From a checkpoint of a small transformer trained on Wikipedia.
Architecture: rotary positions, no biases in attention or MLP, untied embeddings, capped logits.
MLP neurons of a small language model. Each row is named by its layer, matrix (gate and up: input weights; down: output weights) and neuron, and shows model dimensions 80-207. Each number is 50 + 12 x the weight over its row's rms, rounded and kept within 0 to 99. A neuron's up and down rows have the sign that makes its largest values positive.
Before each neuron's rows, "fires on" lists the tokens most often at its 100 highest values on Wikipedia text that the model never trained on. A number after a token or word is its count.

fires on: ". " 29, ", " 20, "\n" 10, "." 7, "; " 5
L4.gate316:63 54 17 53 40 55 36 66 30 70 58 52 57 25 46 56 49 53 57 44 53 51 57 64 42 45 60 51 43 65 40 51 56 56 63 40 45 40 39 43 55 58 30 40 46 41 57 55 75 55 44 53 62 57 71 46 51 46 59 49 47 35 57 61 42 34 18 59 40 22 52 52 46 55 24 42 50 39 47 48 50 48 57 35 77 53 52 45 31 53 54 52 58 62 59 58 45 65 54 55 33 43 57 39 54 61 56 62 57 40 54 41 63 38 56 61 55 44 64 74 36 49 38 60 55 44 43 55
L4.up316:56 40 60 36 67 62 28 46 52 39 54 40 56 32 57 58 43 31 55 61 55 49 49 59 44 52 40 42 45 32 60 37 71 45 55 53 62 54 55 64 39 60 29 36 68 37 49 44 42 57 47 42 35 36 59 30 63 59 47 42 38 51 41 51 25 53 40 47 47 52 51 35 52 38 29 62 43 49 45 57 52 51 54 75 50 76 53 29 12 65 53 34 48 49 57 66 52 49 52 53 42 53 52 55 44 58 76 35 64 42 46 38 67 40 36 73 68 56 57 44 43 52 52 66 40 53 71 40
L4.down316:66 43 49 75 48 42 37 53 27 53 52 56 56 32 58 76 43 24 34 51 33 74 61 26 37 39 55 37 47 33 54 46 48 34 48 43 47 59 36 58 58 52 44 48 71 23 47 55 56 42 52 57 36 45 55 47 35 54 37 47 48 37 58 60 28 57 37 55 61 25 44 42 51 24 54 46 73 53 44 31 44 53 49 41 41 37 57 41 67 54 58 46 48 41 47 41 30 32 22 29 49 39 50 32 54 54 51 47 58 38 40 35 51 56 40 71 73 56 38 61 44 38 67 51 59 56 58 42

fires on: "=" 20, "was " 13, "(" 10, "career" 6, "Early " 6
L6.gate590:59 36 62 78 40 60 57 60 55 50 69 40 29 56 49 56 31 55 48 70 98 34 37 51 41 40 49 40 63 56 48 61 62 59 71 51 43 46 40 43 45 51 40 45 53 54 63 56 60 38 71 43 56 52 69 33 61 49 45 49 69 49 60 59 34 59 51 33 46 41 46 64 50 40 60 69 30 54 38 51 49 38 60 50 73 59 51 63 52 58 54 52 48 69 23 44 39 49 42 62 38 50 58 37 39 61 43 33 48 56 68 49 49 48 52 72 52 33 51 53 67 68 56 47 52 55 40 52
L6.up590:39 57 64 27 59 52 38 38 33 35 47 36 36 57 49 49 26 57 54 39 50 65 15 57 55 46 55 34 83 45 43 21 36 67 65 51 72 69 57 39 61 44 35 60 51 51 72 43 65 73 53 33 49 61 48 44 56 41 42 58 53 56 56 46 52 42 56 57 39 50 39 43 55 63 42 36 48 40 45 52 34 44 63 58 36 43 39 51 60 50 71 53 65 36 37 39 58 48 56 49 34 53 60 69 50 56 59 37 40 47 40 52 60 63 35 45 37 68 50 53 48 43 64 48 28 41 33 17
L6.down590:43 65 66 73 46 69 63 39 63 38 53 26 44 59 34 26 49 47 61 52 40 42 37 58 62 46 38 57 46 73 48 47 72 57 41 31 54 60 37 39 47 49 26 51 44 28 32 54 67 61 51 46 58 62 51 51 55 26 40 40 63 45 56 43 48 64 48 49 47 59 24 53 46 46 47 49 53 31 40 55 38 44 55 54 60 42 44 60 23 57 49 31 48 45 49 69 51 36 65 54 33 32 56 43 33 27 33 35 53 50 74 44 70 49 48 52 55 57 30 32 33 31 51 28 65 68 52 45

fires on: "O" 19, "R" 14, "E" 11, "P" 10, "C" 9, "N" 9
L2.gate323:42 68 50 57 42 75 40 42 53 41 47 43 57 44 56 59 57 43 60 33 45 46 33 56 66 54 79 46 61 70 24 49 68 50 67 46 59 28 58 50 36 38 33 42 39 36 54 47 64 60 70 34 57 41 45 46 32 71 30 62 49 48 48 32 46 58 61 42 51 49 59 46 38 54 56 46 66 50 44 32 53 33 43 38 39 51 63 45 44 43 55 66 47 54 75 57 78 64 58 34 32 48 54 35 74 45 56 38 42 64 45 46 38 58 51 39 45 46 42 56 61 70 64 54 55 36 83 55
L2.up323:29 44 39 79 65 54 59 48 35 42 65 53 37 46 64 43 56 40 57 45 70 44 34 46 17 45 50 54 42 22 35 76 32 36 44 64 50 36 45 51 25 55 56 51 54 39 37 47 51 38 55 53 29 52 35 68 38 60 46 35 44 47 36 55 44 68 54 65 27 52 39 54 51 56 35 52 60 52 57 30 47 62 54 34 41 56 49 41 45 47 64 68 29 47 55 69 47 60 46 51 46 43 58 47 54 50 47 55 37 41 41 40 57 81 51 65 70 59 64 69 43 25 49 58 54 50 41 41
L2.down323:46 49 51 37 57 48 43 50 54 56 50 50 35 57 67 40 41 74 63 49 64 49 33 39 22 50 42 52 47 42 50 50 58 48 56 73 43 35 52 56 45 65 69 57 48 64 46 54 50 48 61 43 63 64 64 57 46 45 39 42 44 58 27 50 51 62 50 57 38 48 37 58 31 45 50 76 52 45 56 33 55 38 46 48 50 57 58 45 52 50 48 55 16 50 39 56 56 50 59 30 51 50 52 25 44 45 52 38 31 50 26 47 38 60 56 59 76 69 73 49 33 45 40 20 55 37 47 52

fires on: "s " 34, "her " 19, "him " 6, "She " 5
L2.gate249:41 41 37 65 59 34 57 41 48 46 60 48 84 47 54 47 47 54 49 38 39 53 60 66 35 49 60 55 33 71 62 57 32 52 40 50 29 38 44 65 65 66 46 38 29 74 43 16 36 59 57 62 67 55 44 53 49 44 53 66 57 70 61 42 66 35 20 58 69 47 39 49 40 30 67 57 26 60 46 51 38 55 47 47 59 63 61 46 66 43 24 42 50 61 46 49 50 45 63 52 41 43 31 65 33 32 55 57 49 61 54 60 32 45 58 56 40 27 47 47 52 46 32 47 54 62 64 51
L2.up249:61 57 57 30 48 35 43 52 62 41 38 44 45 52 32 21 71 42 42 45 50 52 63 34 55 31 53 59 48 56 58 41 49 31 65 43 49 54 40 73 57 58 49 38 54 62 27 33 49 48 36 60 29 24 59 37 56 51 36 49 68 43 76 58 46 57 50 40 62 39 51 68 53 40 55 52 29 41 45 31 71 54 70 31 62 51 41 67 31 59 52 48 65 67 47 79 45 44 52 35 45 61 36 49 55 29 55 36 50 57 32 44 36 40 60 50 47 57 64 42 46 56 49 56 44 30 60 42
L2.down249:44 72 56 54 78 53 47 46 70 29 38 56 59 26 55 48 59 29 47 42 50 50 80 58 48 57 46 49 62 77 66 68 41 66 40 49 38 44 59 49 53 44 52 35 55 47 47 39 51 45 64 55 31 64 29 44 55 40 58 43 38 49 52 33 67 23 40 43 67 39 52 46 39 34 75 57 43 54 61 57 66 51 53 51 63 61 49 41 65 39 52 67 45 44 28 47 43 36 64 33 32 28 34 39 39 42 61 61 48 43 38 42 49 51 56 40 67 20 43 53 49 53 36 36 38 67 41 49

fires on: "him " 24, "them " 16, "his " 13, "her " 9, "Luc" 6, "self " 5
L4.gate141:32 54 56 44 54 33 50 55 45 33 61 42 71 49 57 57 53 43 64 53 42 43 35 54 52 22 33 49 72 56 32 59 32 54 54 71 43 85 45 35 50 62 80 37 37 43 54 42 65 37 43 44 42 43 74 25 46 31 61 40 29 47 65 48 36 55 25 62 40 40 38 55 47 44 51 59 66 48 44 58 43 61 44 41 57 61 59 66 60 36 39 40 60 48 46 60 55 20 46 44 46 38 43 66 56 45 69 17 33 33 45 70 56 50 38 37 43 47 56 53 38 50 30 51 50 56 53 49
L4.up141:61 36 68 28 63 54 69 52 57 34 56 29 27 52 51 58 52 26 45 38 35 42 42 20 57 59 25 47 53 57 51 50 47 50 60 24 47 51 31 43 66 43 49 50 50 51 33 48 20 41 54 47 49 68 34 71 85 78 45 76 50 45 53 42 30 38 51 53 75 50 63 51 51 18 64 60 51 48 40 35 58 42 51 43 43 50 49 54 65 69 59 64 73 66 55 59 40 42 39 55 42 51 53 85 41 59 63 58 44 57 34 23 48 67 51 64 47 50 63 37 36 59 58 28 54 41 28 55
L4.down141:57 57 50 59 51 48 57 52 45 26 52 37 40 54 55 43 42 44 56 29 59 40 56 53 50 36 42 48 51 54 51 66 13 45 39 40 54 63 36 48 78 49 56 61 59 49 56 49 52 32 60 54 69 43 51 50 35 46 77 33 49 56 62 60 61 48 62 69 50 43 13 45 44 47 55 58 36 58 56 30 36 56 55 58 75 68 38 29 52 17 35 42 62 41 32 48 40 40 38 49 63 55 28 69 46 38 62 18 59 44 27 64 43 64 56 57 50 40 40 63 68 47 43 42 57 45 56 55

fires on: "S" 24, "s" 22, "G" 9, "N" 6, "O" 5
L4.gate323:56 38 41 37 45 44 54 50 73 40 45 56 39 52 25 48 61 66 58 69 62 51 38 53 47 38 53 52 34 45 54 62 45 28 62 51 49 49 47 37 52 31 64 41 39 46 53 48 50 47 60 39 25 52 56 69 46 51 47 51 43 48 24 52 68 69 56 55 69 46 40 61 70 45 63 49 61 30 49 63 38 48 54 61 37 50 41 37 52 31 43 39 49 58 85 51 62 72 53 26 34 61 63 53 50 39 80 44 36 64 34 42 53 77 51 55 45 50 43 60 40 55 42 39 46 46 40 40
L4.up323:38 58 65 51 53 62 81 46 59 37 54 49 50 46 31 47 56 53 58 29 62 42 44 33 62 33 52 49 38 45 32 68 59 39 55 40 53 38 34 59 26 56 49 67 48 50 66 55 53 44 55 49 57 46 45 36 56 52 57 45 38 33 43 58 80 58 46 62 51 58 54 66 60 48 58 36 36 48 64 33 42 68 64 58 34 64 41 23 34 47 77 37 63 40 62 56 54 48 38 45 51 76 37 38 48 58 52 67 35 42 38 31 60 72 50 41 48 40 59 44 66 47 11 78 29 34 60 44
L4.down323:43 62 57 41 44 74 54 65 47 37 58 47 57 60 51 51 39 50 46 60 51 41 56 55 62 40 47 65 48 32 64 50 54 48 52 56 57 58 49 38 35 75 81 54 72 58 57 36 30 55 56 40 59 60 55 56 46 59 28 43 59 60 57 47 54 63 22 44 51 62 39 47 51 52 50 60 33 60 39 69 55 47 23 49 46 61 71 37 50 33 43 44 55 52 43 61 55 71 39 48 48 50 58 57 23 48 65 49 43 39 49 36 59 56 25 49 67 39 37 53 41 66 32 44 66 46 58 69

fires on: "-" 64, "0 " 5, "195" 4, "–" 4, "way " 4
L8.gate78:55 45 31 53 63 71 50 78 67 63 56 63 54 60 47 69 36 37 48 23 67 51 54 42 71 52 22 44 56 44 45 50 67 59 66 59 30 50 48 56 60 54 49 43 42 68 55 50 46 48 30 57 47 67 42 51 65 63 43 54 63 66 46 60 51 44 51 21 40 52 26 49 62 70 51 33 69 52 47 51 44 41 42 57 59 48 58 52 45 60 60 28 56 50 44 49 50 54 65 41 65 47 40 26 63 49 39 51 51 51 60 43 59 49 37 29 43 51 63 37 37 43 46 68 66 39 30 45
L8.up78:35 46 54 54 63 53 45 47 31 60 63 60 44 48 37 58 64 59 57 49 59 57 55 32 60 58 30 49 46 42 53 55 61 57 44 42 47 71 14 58 51 36 58 60 40 49 37 56 64 46 14 48 38 34 55 52 43 60 77 41 39 56 57 51 72 37 38 46 47 53 39 65 55 47 71 49 71 49 67 79 46 49 52 56 59 48 53 50 25 41 35 81 35 55 41 47 46 40 81 44 27 39 20 47 45 57 45 66 45 43 46 53 67 52 57 48 61 44 54 44 61 49 27 55 38 47 37 55
L8.down78:34 40 35 70 72 47 54 55 48 67 47 42 79 60 44 42 40 77 63 27 58 47 76 47 51 65 43 56 59 49 34 51 47 51 64 43 67 50 47 76 53 45 53 65 38 53 41 48 25 58 44 44 51 64 57 66 44 69 34 38 53 39 43 59 32 48 32 46 55 43 47 67 55 39 41 30 49 55 72 49 54 70 51 77 39 50 43 56 54 55 45 46 39 52 57 60 44 56 51 42 31 40 27 29 54 42 56 56 25 32 60 46 66 60 48 50 41 53 25 43 56 32 45 48 25 50 42 64

fires on: "| " 18, ". " 14, "." 9, "al " 8, "iss " 4, "O " 4
L7.gate614:41 71 31 49 53 40 37 44 59 64 48 57 50 49 69 44 53 36 40 68 69 50 40 36 38 52 47 53 48 25 47 47 60 61 43 70 50 48 48 70 50 52 57 45 41 53 62 79 60 51 52 55 66 50 69 47 52 35 50 55 57 56 59 38 42 48 46 39 50 50 39 18 64 59 31 33 53 37 61 66 51 54 73 44 49 57 59 53 28 41 62 39 73 44 45 67 44 32 27 45 65 45 28 52 34 57 66 46 55 52 33 51 44 52 44 49 46 60 46 69 53 71 63 53 63 41 47 66
L7.up614:45 68 53 38 56 65 63 57 57 47 41 37 29 44 75 41 52 39 39 43 75 47 56 49 18 55 60 55 37 42 50 41 65 29 42 67 56 48 49 37 50 45 78 36 57 49 59 48 50 54 42 52 52 51 50 25 60 18 45 51 27 37 59 46 39 46 74 55 66 58 34 56 58 49 29 43 59 33 41 58 49 42 51 52 59 56 59 43 47 76 49 41 60 46 55 43 53 72 51 68 34 24 46 19 37 38 54 48 49 51 47 42 42 37 41 58 40 62 54 45 22 61 29 69 39 62 50 53
L7.down614:38 69 36 75 42 67 54 50 58 33 46 57 40 70 60 41 67 62 50 64 40 61 41 38 37 29 41 45 53 46 50 25 52 51 64 68 41 61 53 52 41 55 51 57 44 48 39 63 66 40 55 56 47 45 47 35 40 57 48 46 56 62 41 45 44 56 37 47 23 36 35 59 36 56 55 46 49 38 47 30 49 50 53 39 70 45 75 59 64 53 44 29 43 58 33 66 49 38 50 65 43 61 45 39 54 50 43 34 45 33 46 46 39 50 57 50 78 64 71 38 36 58 59 58 47 55 58 55